Part of a small language model's weights.
Size: 16 layers, width 192, 3 heads of 64, MLP 512 GeGLU, vocabulary 8192, 8.66M parameters.
Training: a variant of Adam for these matrices, 4468 steps.
MLP neurons of a small language model. Each row is named by its layer, matrix (gate and up: input weights) and neuron, and shows model dimensions 16-143. Each number is 128 + 24 x the weight over its row's rms, rounded and kept within 0 to 255. Numbers have three digits each. A neuron's up and down rows have the sign that makes its largest values positive.
After each neuron's rows, "fires after" lists the tokens most often just before its 100 highest values on Wikipedia text that the model never trained on. A number after a token or word is its count.

L11.gate34:109111111110183150140154104106129096131096163122086136129105134124128114094154138178115150154154151107129095107121154129131116098164168133144107163112114093139106152166156103104128138112144150136118137084135114115100104121115155114106097141114081140148123162116128183117147146115148116126124130097145169126114114116116103117148124127151116137121143122117147113142099108138117171099108
L11.up34:125127131150125118104093117143177094143148131163147115147129084120143123101161159123103183154130128168112123100121149128136130119120125114153127131158129114174117108098114122105131100120128104146127146123169099167108074134115097146130111151126146135123098124164106102117117083127128115134078153103152155172100115153105125167085119112087134095160146144107161130082099125140147168112122
fires after: " |" 59, "|" 11, "=" 4, "\n\n" 4

L12.gate326:140086130160114128103088166104105156134127177113087148125139099131159067122134060165132140102168081156097083099156103108154140163136141149134088122126174101128120116106138136106121113150140111154154109130139137138150111119086138106127127156161139149125154142138113104158154129120153151147121120126091180127108133150118097127141092145103120093134138129159140082128192123131118138077141
L12.up326:142139145135128139172150154159132123114120133156146138142133105090169165131150125088148159106161145100137096102110128117131165099111128115153087127119156144125100100118152103112101128137119137178176144089155096089128118157136131136132135140137156095087161128175123123157087132169165115126160125177150134119096120173094104106101161135100085141130141123153112091137120124152130114102114
fires after: "=" 40, " |" 8, " Writer" 6, "|" 5, "g" 4

L10.gate504:127116104142116132121125155146178139135129111160081135163120187129148066119134126136144166114119117108131124178156081168119145123131127149112147141167105134121109123161126123120153100093160125103120173123144121112119171133114153156144190160110154142172122158107123144100110134146089156136158108103123183146100132157122169119121114147098150111139143127134121106158068155142122102109096
L10.up504:164153144153120147132130151109127099127101106136134183117161098118109119127123130109132171105158108102091066152134090141135104116118154134126096113130155163101111145106123110123089144123115097102120141099118114135133111137133142129132144115139172123092125143063143168157145101143170140128170136158121168148154127127131142113143150125136109137125128139164102132116174134122172091169136
fires after: "." 96

L10.gate239:106107119141126139096139172149134120173127140115147127151126122123128092091149110128124142139147126151112104150120109146128156103111139141098178140158156126129131173139102098124113179157096157119141142131128090110121114125102175121141132095130154113113123109129151146166096158121178129138139132104069128148127123144123080156163110156113153136133150108137119132139113145096053179082088
L10.up239:107151120147129139101133140113123160098128167097129107142143152121105131112132109076133154216158128137113157084121080137110158136107145137113160145196142113115153102125186104139140119145103130119110086094113171138093088147125139128108089119145123132122162143095141153136068139154108077104122098152114084102128111120152128131124124123172126095097189126143139134125112105157083130121141
fires after: "," 88, ";" 5

L10.gate99:146133112168147102095176142129186148131163139123119155133163105119125089117142080106131147121149108159174114187140102115122141124092158152106149104110132114146139132162137123137129131150121107096132121143130108114092098134117164117110138108140129106109093102116155109110144147116129127167140145087092162140114118114108111161133142142116077109071131150139110121118149095142101144164108
L10.up99:125113136155116144164127141116137148143128126096152063133160105126148143135124102115146165160151118120112167143124130145159139130116139130140125120118128110135111118104169085171142164142091133097113140127121158183114155124119153151138139184122107121157117114079075137107111125123091059120127072110123096141135124088151119097114151168113093112155073153112094113152151126113075136203119
fires after: "," 54, "." 6, " in" 4

L10.gate349:124123119111121079102125127174153165130132137186099143162124118120147097111122105142143113148135140137108116078133136177121128150131116121131150159136096122140139175136093104116109100129164110132156133115196093109158097135101135110095146093144101123127111088152176147119160130128117171093149144126161155142122142138132139133102106168142179116115150121118158119129129116159090125108079
L10.up349:160125156125154142148102128183130115110108107193151124120147105081094102121098150113143136162170118109099103147171115142120133167142188143090094145078145148125098113124172165184112153143081126102107132118146131092133140086133133115138135128155149144133121104115100108138128121137149141104155200117120128143130096142162131145134146149158113136105114142119156102180118151142098187151133
fires after: "\n\n" 71, "." 4, "=" 4

L12.gate24:129128107143185113090083102137138137127163103121110138186162150137127117099154109135108110119126129137109083186141139082103129105144116128152168108132160147160134138166116107146126102113126169089135150115132150141164122122100105157108143137101128124133118076106140136120117093135145124129163147136095131148153125139153129102141149161110155122164147117129125119156089147111143135162091
L12.up24:169165124155203114083100146152086128121153113159111118136138141119133116126118100138152121174125115106145073147145117112148133107171146130150119147167152128156114133143097139128103098100146117146168135088111151182137126152122135134120120125122132129071106089139105110103159069137147145108121172137101148169150128160155096140100122135153157080171138137134157114122112163126121111188106
fires after: " 15" 13, " 2" 12, " 5" 11, " 3" 10, "–" 9, " 4" 9

L10.gate404:148105125127113102159111119135135181114185108155117173142102168087149086109102104122152168122152145167149129117111166116111105105123097174126159158149137120130167178136109111150131107130071156079155159135140084111127092167136165136150157096108099108143068122134120151139164143150152147140085097086140170122123107118109109160141107110127129121136126117113111161157155118158126151139126
L10.up404:155123160124119137144131118157117132096117091125137151134140145124143112131116143120123149131139103125122131098126097139152136132117119124106166169146111088161126182094193156183134095145118151137149161119117163125132134155141103078093118158110108068110087108112145118153110164162135148134107134104118103199164073163136134155116138116174117129162140102122098134158094136105112114159143
fires after: "." 77, "–" 11

L3.gate255:105102135088145096174091121139151130117119177140095101126108141100125123165123149100093119121103151175112112109126131121133098089109172144146118128128088132119087121106116131105090166139114121115168100131164159115156077116099116095159139093146118168149154099096128132152168147152156118112140142134122117120078141151129130180112124093145137104095153123168158150165131099096199136129139
L3.up255:080189088105109135108156184123087132130131106141107124122134148125122129150139133134094119111121092157138125141135094145087075112139136125129122127145141141100134113155182200166078137158136129091116113137147138130108122121133095137118116103097149140172139113111128111111125135126115142116138112177123116106130146131088149117129130088138141142138158128157140144158131122099166131115142
fires after: "-" 51, "|" 13

L12.gate494:080103103137158112090132103134136117106120164139137121179139127135137081136130098142098177135133176130085132168098122159099158105106108129130131160108124103137066089152098123122116125110107104089129131150122114128139090125102120124133115129138107123079122128109150135147078144130130163132162130124119154151127137160097099118125126161084122130143143151101142107105105138107084148106089
L12.up494:110091141085195108126161099169134095104110191131076129124100147098139150178102116173132117125133144081107124127095136162143136134123156106110103192122103105147131133137133129123129126121136143138115120167143133130107095088123077100149081150142121138116092145106127141123098168144140171108125149097131115109150115138116164154141100115109160121151111132135136136139084137110095174105100
fires after: " |" 32, "|" 12, "=" 12, "\n\n" 11

L11.gate191:132132133104152122111113150154148129114128122098099091124138131163158101148127141139144154124097133134117161148127112148176142096162123149130108088126169140119116099098110129088156128151169168118119132107132119121104116156108140156148137103123129111147161138167126144129139121137130163148131131141129098144083121148070116115166130133118137130121139119133125115134139148089079178140080
L11.up191:104133120168090097102131120121130116125085102123163134120115100105158104156147094156137114131115113151136119155157151134135126129185065120122130168153158142127090134091105111118132205131119148138133158099136100140111113129140146131151088131100099134110126107166097134114100119164136123158122124126112121150062135097118110176150139123102146118118107128128126109139137144073083118141121
fires after: " was" 45, " is" 13, " were" 8, " are" 7, " be" 4

L12.gate278:144140148138128107098136143136143140183077155130117124143131129134112118089106099116179170114101113126143135150145139154118125136096140139112130103103150135088165158116086084124088118107079117149131110126077098140169176155134163173085161091164138160102113132160157091121146118118144106175110150157139124095111115134115112133116120103103128159118186121161111132114094078135108166140128
L12.up278:125103137129149139132058119157134105128174116103104132139125162144149128144116165120111065100110141129061104149123137112164090074114099141175122100106149089126097105159110143105128121109108136105145101120188137134148148143113119116145114161159147143133140147114095128160112146157118154118121159129126118123136167122120110110100123121140135109169163104121114117153140119119148175113149
fires after: "|" 52, "-" 38, " |" 10

L12.gate156:107116166130115133106120115161127147087090112138112132132118199128123093083161100134124095174104107137151142122114181089165114116148072169176121101106136142123156140127121120099114116139132141150161149079114105092128174112119121106143108122124100103099143146171081136152102135111136125134157096128142159159092112130153124118136078145124143144114186150147142108111132097131119119146117
L12.up156:108153138107145128089111131124116128114129107152133131111126131099136085102142144101075121143124095106158144162135113154168151081143109188131153103163142090097087065107138157113098131112120100154125108106118121124164108131125133136109175099143086137119129137118141136123107119157150171139120130156095137129095117121151094105138093124170132162125176129133086130114125159091133111162142
fires after: " was" 26, " he" 11, " He" 8, " and" 7, "He" 6, " is" 5

L9.gate72:135141137168129129123148161189112151152153147177125132146154065167144109122101122146147127126120126104116111097138088138159119168138095125122164113119112136127096098093111112144135125111148124156110122088122156173163142078097121103108134138157104141160109155120108101128121123151147116101130108115099121144106124135146141186123110117099137165153157139111146138113114186130131086134120
L9.up72:152090129092134117142119172117158158091122134135125133143158121149127128102132150132098131110163102154122123075144086151157098100116124116124158116121109155125140120129123154127125147129122167151114144126171102149108122115125093107123120137087142154158085086097121120125159107128125126108116127133155074116123147141167087182106104109077129087163160124141158114127112160078056118142102
fires after: "\n\n" 66, "-" 7, " o" 4

L12.gate36:134106122154142157088138102159130174146123110125107119125113138164118140134132119121118129113113097133172132156134075205117110148103106122152064129102132135142097155181083133085110123127124164086153126146103097156156155081100125148138143119157103149133121120103118122086133147133169100171100099143128053130136118132121146135099119127128145125132151107118126121165129134110077142117117
L12.up36:136127105160162148093120120161145133140154116146112100111104108194157147145102158119124117103140141120153132117094091226134133102115136130079093102137159096119129154173145163109137127120129140096093129094177146129112110094126107116138118119134134105175113126116126090107089113138149128112108173138112148143091139110134140145129147109104143091142124135141137140112098054114113142170143
fires after: " |" 24, "-" 22, "|" 10, "–" 5

L11.gate19:121112153150139123115101161108140134147122124114095134149107142150115112109144110170149146115167131111088081133157117092141131141129085146119154139146152102120102174128119104131102131139138141119129138164095156103138145144116138082122129096120119107131181145137118129177133138141168134137147088100103166094152125112150143205119141200167089131152162106153150113151106077117160154116117
L11.up19:102130158125130128125123107124129108181175131125097118157137107129126082105091123123095119132140132168086144130138102101186111134126084152136171162161130104102132174142128160150130147152082125151119119131137087151141128091124115129105113079149100135104128160125119151111127131127162133135144138120165127091143123109061096127135091116145177114098146131129109125128140152137133171139134
fires after: " |" 36, ")" 11, "," 7, ":" 5, "-" 5

L11.gate494:150102154129119139096139166165173164157131153143180141142132127129099098073149090098129164142151119123145168144109104107128120111147103124156163123159163159136112130079127105155137118128082112116143130120092148150127173142101159098116137110125132116099122153139193125171111104138154129114139139106111108113108072135114101134146073169159083139131125115121139143132157157119136168107085
L11.up494:078079140183154097129096192082099121121112136126143159106132123139147073111177112133108131130147156132171088134140123143155155112139158125107139145185124169082113167129137105147136160132108109123129155141082104159125137159107121141129093123142135146134150126123157111133136124158133187106140110122111130117140091132101083157110114150114108105155133117144146157167116118131117123155092
fires after: "." 38, "," 37, ":" 8, " (" 6

L12.gate123:114097134100145108126114154142140113136136143127089126169140104161099121100123102137123128107088136132160131094147126123085107163098109113131160132130107135144121151137126101131146132157143117112134176107132138118105130176105176124088123144088100122130145093208150144161133131145130155126088113127130142146128132101125079122132156132163171126121166109116129107143096146158133164141072
L12.up123:130138178100171102134093131111107134145155137127098107116095116129076078123132106129120159129143122135092151123148097069138116087115124125123163134107158122120087130147126180166144133153116139104102104143110185138063139160123141125114108112129106124143172111117097148191088137147101136101144122136092126157109116082110126123158135129136130100153147120111111134137097097122156150118136
fires after: " (" 38, "–" 14, "." 8, " in" 8, " c" 5

L11.gate434:151129162133149094074110110183157116098095150168131129156118130090104105152116116119121137130163143085117138125114111094137150126120138110125176111140122110137112104108134132130115149110117128161109121127153112112088114094092147072094175118157113119085119128149105132129085086135142201143119167124139109129125121091065140135124147165131090074142168142137125114140143125133116124145130
L11.up434:174114083144110123116144107124129141147092096091077138127131123123118141095138103112122084161118136081149121153164142155105104144115153145126126109141127121096165140112139106134107125137149120145125150131132087074134141139146125124134145122117155129142123150119104137133142132103125095138117097154124093130138111098136150129177153122172143146148111068170079118154125131134148111118112
fires after: " the" 25, " of" 15, " from" 7, " to" 6, " in" 6

L12.gate94:128115082109130114161078111114164135174138125121134120153132147142149122132131121155142197130146170124090079173120135099128128096113121167151121113119141081128124132115141107135132141109143178103120155142121149109093142168121100148118172092134105151154140088153165079151119110119118101112164169102132148170161088144146159159119122151115130135100108126119164097182097121133121134144091
L12.up94:108121100186149092149111105120073114159095124162157123113138116112126116155154084188119143154131108089127107162146134095137113092098154144116116118127134121119087076107119108131124156110122179171087118109159160082128122123105119131098143163133135121113110092096125147127082126120130115097120125127134139129150131126163141133128129116157166134135148162140145119133098125056138114136134
fires after: " 2" 14, " 3" 14, " 1" 11, " 6" 9, " 4" 6

L10.gate79:141140122150112115115089061172146140113135108131111101147134134142112076148114118145137101141142177107079097112139150118117141124121113128116157139134129112126099148158126146142113136122132111140188165101155154124146141102110136140145129119111145163131122098147079142076120113145139136098156124092102147151097129171148123182109153156112133116161164107143163114180082154120111127158136
L10.up79:107115145120104127118124164143111108113119142098116148143126134157113094125111108106113110171128080122096110088136150183136166127150160101178134126135105109134122115094140123107148113154129117121130162124110098173124177143127162120116150108123090140130140129135099174140156136119154136093168128135132147128094171125114065157130138121104123130168152176143150098094097173151129124184136
fires after: " |" 67, " on" 12, " (" 8, "|" 6

L12.gate275:124131173137116122130124133166100169196124114109101154147115108116111157125123147090129114125108154085060143108105075137141091133115107127150129119133106131128148151132097144130078117166136105168135083132131100151146095149152131156153136098135132156115125147144110143137170117121119165123136132148184141116147088123101145075107093161102125114124143135137080146112128141134125140135079
L12.up275:144149139153135125136106107121136111155087107100126141146120161084117131115086140128090158112165150085143107131147167116159117102131115104135094105188154101127171131100170128115147152119131144152137101102134154160148152151144139135125148162137165126098169109114095138162128101096149100127134145134135121145172153132078098161124144101150095138130110120177129153102119153124132154129133
fires after: "|" 31, " |" 19, "-" 4

L11.gate302:095126146112148091094109114176133120115134154134145127144128133118138116124135121165140147103110126158118135137090152132092163079152148101126133079114104164168122152125127131093102162100156122134152118077120126102117089118118111121174088115149093126111106085156142132133160112145138124107145135094145147139091151145152106137101097107085145105092192100137175111160096157114116124113128
L11.up302:129105127103134124138133129165042156157110130124105137140146119154077105107153131094174113160141105111099160117124146160086097118146138115143110117112133146122132109194160151140148136128132123122155185132153121143113128135119130095159096149134093134102126132124159161111134124126150146124142111121127130083094140144154112110160143107104115112112118114081129114124059111156121122091113
fires after: "|" 44, "." 7, "-" 7, " on" 6, " No" 5

L9.gate377:137091159097148113128104179112143160138162169128138101152083133140129104102096086134140133121097104107123174133132142143127134149081151107140094105152142120126171096135108145128114111110115136129104169137129136163113118154094110091135127137135130132125154107118115107147145102095130139122137120167155121087108160147143110177148087142107171129146171114135115148128087081135118186151108
L9.up377:109131123136150149156115090143110116131135180133134135105116130095105137100111103091138149111097102084178124171128140126110135136128189167126119076128144157145181122125081111145117098141149075141111169125072096149099096165146129130101142123129152147117118138139115096160126122119110128144128142156104132120163126166093156127113125082126145138137095190166068155124109113130134108160108
fires after: "-" 100

L11.gate422:128109129133095119129152096108166125146142154125089121126113134104139133120132098162140126163108156118128145130145127133168133157102152125113150151146091152156120161150164122148127081129131148134151174100130144140133113152112157131144123100130174178145074149098146084145082156146179162160123167054153125126136139180112102145122066088146130156121156098103106120149097149111105148090115
L11.up422:147123158111110115136162136080123132110063122082163134146131116079112140095129134119123110124105144128121137115157147134187075114132157137121166133102130137142086144131174158121112120158116097107121118111096175129142140133121139144123084114129113135163113175109164121114165179151147137148167167145115139131171121133103096118149159119171118146153162134123133152148101122155133161112122
fires after: "." 57, ")" 11

L11.gate11:087110116133148122104141140155146104085144114145145137143152138131148111164120148092128115088105129134096123146119106101179157125127105196129115142141133120124102136148103089148143164100129143148133148098098109083122118143094144140166121112127131120126149113170125130140110149168161118134189112153129129106135084134123113116105129137134128094113176135106101127129085110119093156102111
L11.up11:109124139137085098128153105164128117103094113161140147107147109089139101208129107104170071111135086129152138131120127142121114117161034107123132145138131160117161088072120122114117122069142148120150126098153102107166134108140133165150132087131088100070139097152113122097156106162130104146119130097135093163134127120108083136117154088146119131126154120135111124135126160121122132136168
fires after: " was" 37, " is" 15, " were" 5

L11.gate371:109130151126120121115109121162161153133108143110086134130132159154110100127154122139141117114154165121140119146121106108121156119094121141136166121138124100121110158166136112129136164111107106096106147102131083084120112112115127127114173093079151142129175108110134147170102123113139129102174172090103129146135120168099144129123126186125077137153135087128158107158086137148105183116128
L11.up371:113107144176173075120147114121125136174123092112092133149115135157126117120120073138092138155122163132122077147130147108090114091108123132114129131180090107076120152158147059133142143121118121163133147149110147141110112161131124175131116099157129130132106124167151195129078141147101090137130101123109127123158136139119118143141122155107075151147135117146168116132121089154118145120116
fires after: " the" 27, " of" 10, "," 9, " to" 8, " by" 6, " in" 6

L11.gate415:160133112133079150109099184158136154152101132153123106149099124162162151109136128091137135133136104119079158114130158123155110159085089117094100122154131093132123110113146119092148149078126146130152148124149149122162124126099141118154175115112088124112085098137110143099161094133140140132157126155167137120095128160158096148173101141146106165104151136100112147157151124134103130135090
L11.up415:127129110167161113151170145128116114128110083190130123107149106155139116120117160138162127138101114165135116113127134112132128091159103139138155144109114155116088096101127132115088134151099140120152166062169081152147112132121171141109143108103108116090109113135120103133135138125147122132103118114108115145075104137100111114145014106128132116147162139099128085127131152114126132128139
fires after: " was" 22, " (" 9, " is" 8, " be" 6, " been" 6, "n" 5

L12.gate307:127132134095130146122126150109160128117153139136112105127148171136149122142133108149172084081067144116137160136093110160151116109095135163117122108096139153120126135117100119099110062134136109099125136136145092136151118159092109128131154093135181150138113149134112143109150110144132153120108141128170134127119157150100134101130118134136146113124149079123110132129164132114127167085106
L12.up307:145131146155135163121087129090116125177092125088088138133098145134147100142092118095065116114129135121107096142125121139111088105125123136129126096097097072140129125138112157124105111090093131128155115113120123146126123203119151156079135116162134112116158139143120124138108130168116146095159126141103127103097164124090131120109124143121139119114116115175103140078111104169145139128133
fires after: "-" 100

L10.gate176:132197133119137134166140167123143145141138138134115141165108112119085156148159118133163073117104137156134138094123112129114126122093098146140119130133113137130132194142137118135179140155130096121110158137137140151110123121128113145125099150114109135099094065122152150131111083148136166137164152095123121119116145146140104159157140099108148137120135095190121166138107153124099148108096
L10.up176:140091186153166122151141137126150176156127148123120113100087094133136139123142130135090117117154146134128100102142111168102125119133134087152140115106118134099103150151133114161113172138098118126140178149131173164126165133138107137105125146150125132122115112111120168140153138161160165137112125111140125128099177138154131101111117145130104135185128129120108108135125141144129075107126
fires after: "-" 24, "\n" 21, "\n\n" 12, "." 10, "=" 4

L9.gate26:155105132105139150115123134162144119127158132125142168183125167126133116094171108134178149122133150146098132080110128113145112158126149160132171171118119175142125133162114121129183124181118168133113114077091073117148089141099117133135158117111073118151113122112143143122147123134140169118118139144155151146139125153124117153107142108136146089144105133065138142109115146157110161161103
L9.up26:164097177103156137101098150130144129138130134140116115126120115164079158174134103133124094144170136110112126088080156118138136137098120153105072169120109158116099130111136110150133164129134163147128169065159125157143133114121097145094111131115141159142111141117093142164177142111128159117142166171176131113113116103142129152134156139140116119113118128123169143144090116153103145161159
fires after: "." 24, " (" 14, "′" 8, "-" 7, "°" 5

L11.gate477:197083100127123144130081135091147124159129149112138131136161124139126111128144125154118147129122136103120147107108145151146114151126129141118126117106097092148112178147112117166095110130138122104194111083134138102124126151084128138143115120170147146078104114147123153131102133168143141131097123127125146069119126114121177127130142133153168122106163081128157133113117132086108157135143
L11.up477:124062162119113114110115088099131124183145103132109151108128132097150113143135119131138103141090108143132146113083121151128112119139160131106112129109123079111130146153146135139101074106118113115124115110085128121097027132107130151119088120174146129164124153138112135128150124141154148095108122139162117112139113139114110147122083115106108091139195122150123109085123077111119130119139
fires after: "-" 64, ";" 7, " (" 4

L11.gate56:138109153139166120117105131172127106142151133101115141175090130090115146125116128158106157142130179129134128172135149105114089125111143116111167132163116130134141175123123118117158126103086108124128121102135126150141094165094149111087139100128112101141106154119150141185145132158124119073122138150130131101108099086110118130108063156160084127168163112156175106158137136123102193121113
L11.up56:148107118156125122080135153113109156138152123161148079114084096113104101158129122146124134140101163166121154129115130146100125117133092134119151154126146156145133133157147105145109149180130167061179098133110176122124111155133158107106148096157153115136148108130124095117088133093133090109129105140106139158149151094121110129120089118087149116162122121109140160115165105097128135113110
fires after: "," 29, ";" 12, "." 7, " —" 6, " and" 4, " as" 4

L11.gate486:123164128105154124124143112162182128148138174119106163168151164108091114128150066122125179129148155130123139159137135121117173138148112140142170125189132126159151162147081110118134131095108146133105117140154163146098120142128152124125131107159157160113165112135158136143101086146131123109171113118102083104120137142127150139126107137112111152145192083089135137128068103125088108119123
L11.up486:169150076114199112112130123120165097142119141111110080133095128119148139161116092093118149092138174097131116107140121117101114126121175125133113142178109107149111133093138149117161160119168150109173122127114126099138136099128100148078149178098137139112132064163146118196146128149119100140120112131093111108153109143157126145136128147138134149145092151130162113133140117143142131123136
fires after: " the" 45, " The" 8, " a" 5, " |" 4

L11.gate129:082151134171129105154135112108140137125143173114108123121169133147115129135151143130095110071127125136146148131118094124130149116141130113154129103119124165153155130150117113124121138115156108114158146147142091161120104164139138125093127130134164129094164121141084135188104086083124117125097136126122128122131129141107102125099173125142164152181111107159099142116111144144203121113133
L11.up129:108125122119104149100138114129147096144125141145114149136179122099135107160141068194143124151150104163120137178098131124120152167113117143126157175148120112116097059111112118142122154094094149114129135099129119091142112086109143132116125091166139135140175134135094140142073140127136141129104163118134114183149168130144093164078150137135079119136134126104133086127120110116107155126127
fires after: " the" 52, " The" 12, "The" 7, " in" 5

L12.gate32:095118125159140114075131122109143132108132195127140098124164107163081122113138089152105137117129124150106116159137119138106123135119132137103135167116144147123109158115082124131115137175105128136123109106117151131096157100088147162143108092180109155148109074100140168168117130206190106154109137134093115174110149118092133139146118151121085125114098106125121108143061096102124197144134
L12.up32:126104110137100137065135123179093154127135114139090145093150121167127175125111137131143131130124158123083113060141119135113129094137151108130103150160144144139132137128141139124130165177113110113124148134110127107087140135111135135101129087142118140111109111155144128122083146116161119121111138089164109076102140092126114170107110140102183142110146105123156139099074132100072123146149
fires after: " |" 28, "-" 16, "," 8, " AUS" 4, " by" 4

L12.gate118:114103103118146100121128156163156113169130146114102122179153129139117111120131088126114148121083131148110135154139110076157101116104128165116177126129116188102055134139104111099128130112115154090130119116164124108122126149109146128121129123137134141094171178125112120179126108088160128121114130135105119183116138110139118133132133146141149138154190128102103104167135122165118171141114
L12.up118:169084138149121158167160133146139175098143144140129126141105136144115114126121116140126139108118121137127104104095151167124143107133134146156105135127123130143111125174114099109161133151133148088089130121101121096145133126128173108113120138090140089132174141122078094174171141123121099112157108092147100098134140125101113129135115120197144104106122130108097135124119096150117153120125
fires after: " the" 25, " in" 22, " In" 4, " early" 4, "In" 4, "." 4

L12.gate403:098133127117158137123121139136100067174126171131128118138122141091147134120106087110105197079147129142142119109137113154142152147121171160132131123135142107157100161147112119150157123109114127087123169084115115109130114150124164164113115125099196100112116152135138127177091141130113128104096144138100123163105110133110101139127100135128079134135133098108150128133057122158121155128048
L12.up403:123147148122136116141139108109165100157101155113135101132149160078111133136070115112135129130181132135134117111125182114164140127128154130196123102119109098180112122150113136116137129107126098128105114133127113135139152130113179141147119133097140137103153111119091135165096111155132089087115133144161101172110152093134082104099146140147113094152117114081168108163125119123087122130104
fires after: " The" 30, " the" 28, "," 7, "." 6

L10.gate189:101117127098096120078107137132132163131140152124114070139108127139101094107119106130147140103107130127131120143154156126113137136100140146123107117138186109186150122116154151133127129110133106126131136127136093168109126113104135113153120155120125119118154119118127066131133100111177135116110135108085112140097165138149089150141049142119168115125173114126141112151108135118088137120112
L10.up189:094135115110103155140145131113118127106148116149164137157132128117140093142135127090106100101092139104171115195144094127174087140151130172110116097136144127131161098121152120137151147129146077124100100104122122139139129121128125159113107119150121150158096141134136088085134114110117149131091157118118128134103130144086105148123124089117141115104060162197107157110119118097112101124141
fires after: "-" 46, ")" 8

L11.gate198:122136113103142111114128128148113160161151137109136105120150128134106105115142140131147134120152135129103098153092123097169089089110118125133137155112159145191109124120111136139117105125108178111131103142097127095176138153109122133127181051142095116135146076148176081162127100161180137147130158078184122144154139153123097161163126107160112103169133109109131112135123159116119132125101
L11.up198:075187104154157153151116127120103125114129108113186072143158130186146145171102127106164123138116117150165073119114139121133148125134102117146101118130113140151107066130135141118154151124154158152143100091119124158158111131146128138116150121151104130118127147106111123116096149132104088159090130124116129085164163158122168133158112121122164111178123139151135133119158138089085124112133
fires after: ":" 38, " 5" 10, " 3" 9, " 4" 9, " 2" 8

L9.gate57:109110132100164100144106113160146126159150150140093072133151141138135107125106094144152110150085103104127125101135111161172128111104138159141100147144149097157140098130104144138119111102133159144166162156121140177132136147106133123141120136154161144142140126108100119117139072174149139151126097160217105085111137148104107137127091088100159117123144093132171146118109144133072138117144
L9.up57:150126171082146124163117178157111133092142110109113140113132132125149145124137113145135106104101128130122132113128140120166116106142139099126096109156170106118137115095174139106126147114130180132126131142135128153129131172124134119132128127136166162133116098153123088129134149174128079127120099136103154091121144161155114128127131080146152114152109105171114159133148122125121125142124
fires after: "-" 100

L9.gate147:177143098148089129133130156160154147165111122123120064159131145166126111112160121175182137105138109139137142158157116151149145118122114134112121140184128112108127147134134131143128129087121172130128128105115140180123173100117108142119148112112135119115141119072151143065092111132123121101157118159139124145105137107129137134133092104095145155126161108096141109083091105119103126130130
L9.up147:102149133105141149111190131130098125120160129108156121108156148097132168131135174185109105134139088129122117083120175178108096115154182142111138147104135155126190134127140107142117131135150062138150188160109117156094140144123136098178124102088128143165147095117161133107119106147142159146139153104158108163109116142125144090080127115105114082119158104115143098093133114148119127092118
fires after: "'" 45, "-" 15, "(" 4

L12.gate401:123153098141079155130123105120168106146138147151108133136150124155114085191152140163149124124152148165085087136149129162132106105123149159122127159096147086175131123169107123129136148110107081102124131118164149117137121157101137118118088170101180152090149154175134117134124107121129124136110127154114178131101120159181112174141120148110114100119146086135168108141121137119130100142108
L12.up401:116143103133092158155133149142141079118101178111129106109143118110119135151175128108143146149133104150106139130120133141153110108129117134138088185129109090157160102154142137121130146083135136120160155108157139151154164129144107132121116104135165122103136127163157121149120108133107106136092117107106161066123104145134133143124127122092081098139127118100178117168104109071097105093101
fires after: " |" 35, "|" 13, " Writer" 7, " \"" 6

L11.gate318:169112150116090141097129123094110114156084107121154150146156167105125080143085172137104141103117119138138126124088109133204157099116155173146165122133088110173131134136180118144143133115132123124095144110131124134107125112107165179116145111111129117111169161115129120121076113103151154143126142132096142177122091101098141109114125112135107122125118157116126118111119061144123149117131
L11.up318:134111091098165116148123102131118101109104101065160135126103112124140136155091090148112117124163077143156142117146137103155075156097140136119155140104128160123121162101133103165115146146122093135102161140139084160105159133158144127132139085142183150125169121145120142151108102127131164098130089134127101136148116111130117124109117148124129164146105140140135104101100100150107157128104
fires after: " the" 44, " The" 10, "The" 7

L3.gate251:127133105105147162134090130153140132147168128115150123104153117104127111133119088100098076126089179115098140144082131160116086090161140094167114137159129114140119109142124125071110133153148110106165130109174121140148102159115125095122105129127160161122128094122100121130136115117156113114109143135119161077140169134079112125097129096095163128162131141131140128148156141106085134117130
L3.up251:151122094123132164162092110202132119147139127111139106098131094108119085131118092087075086124114162127112112142087128167124110090152138113171118134149125094118122093143111113086104116152133122101162137115163136154156109153147122106120094160149154147108137101124105131143122116145129107118116142177133146072139142123095083087100124090095153131144158126128129133155146131099122118126141
fires after: "  " 55, "-" 22, "\n" 21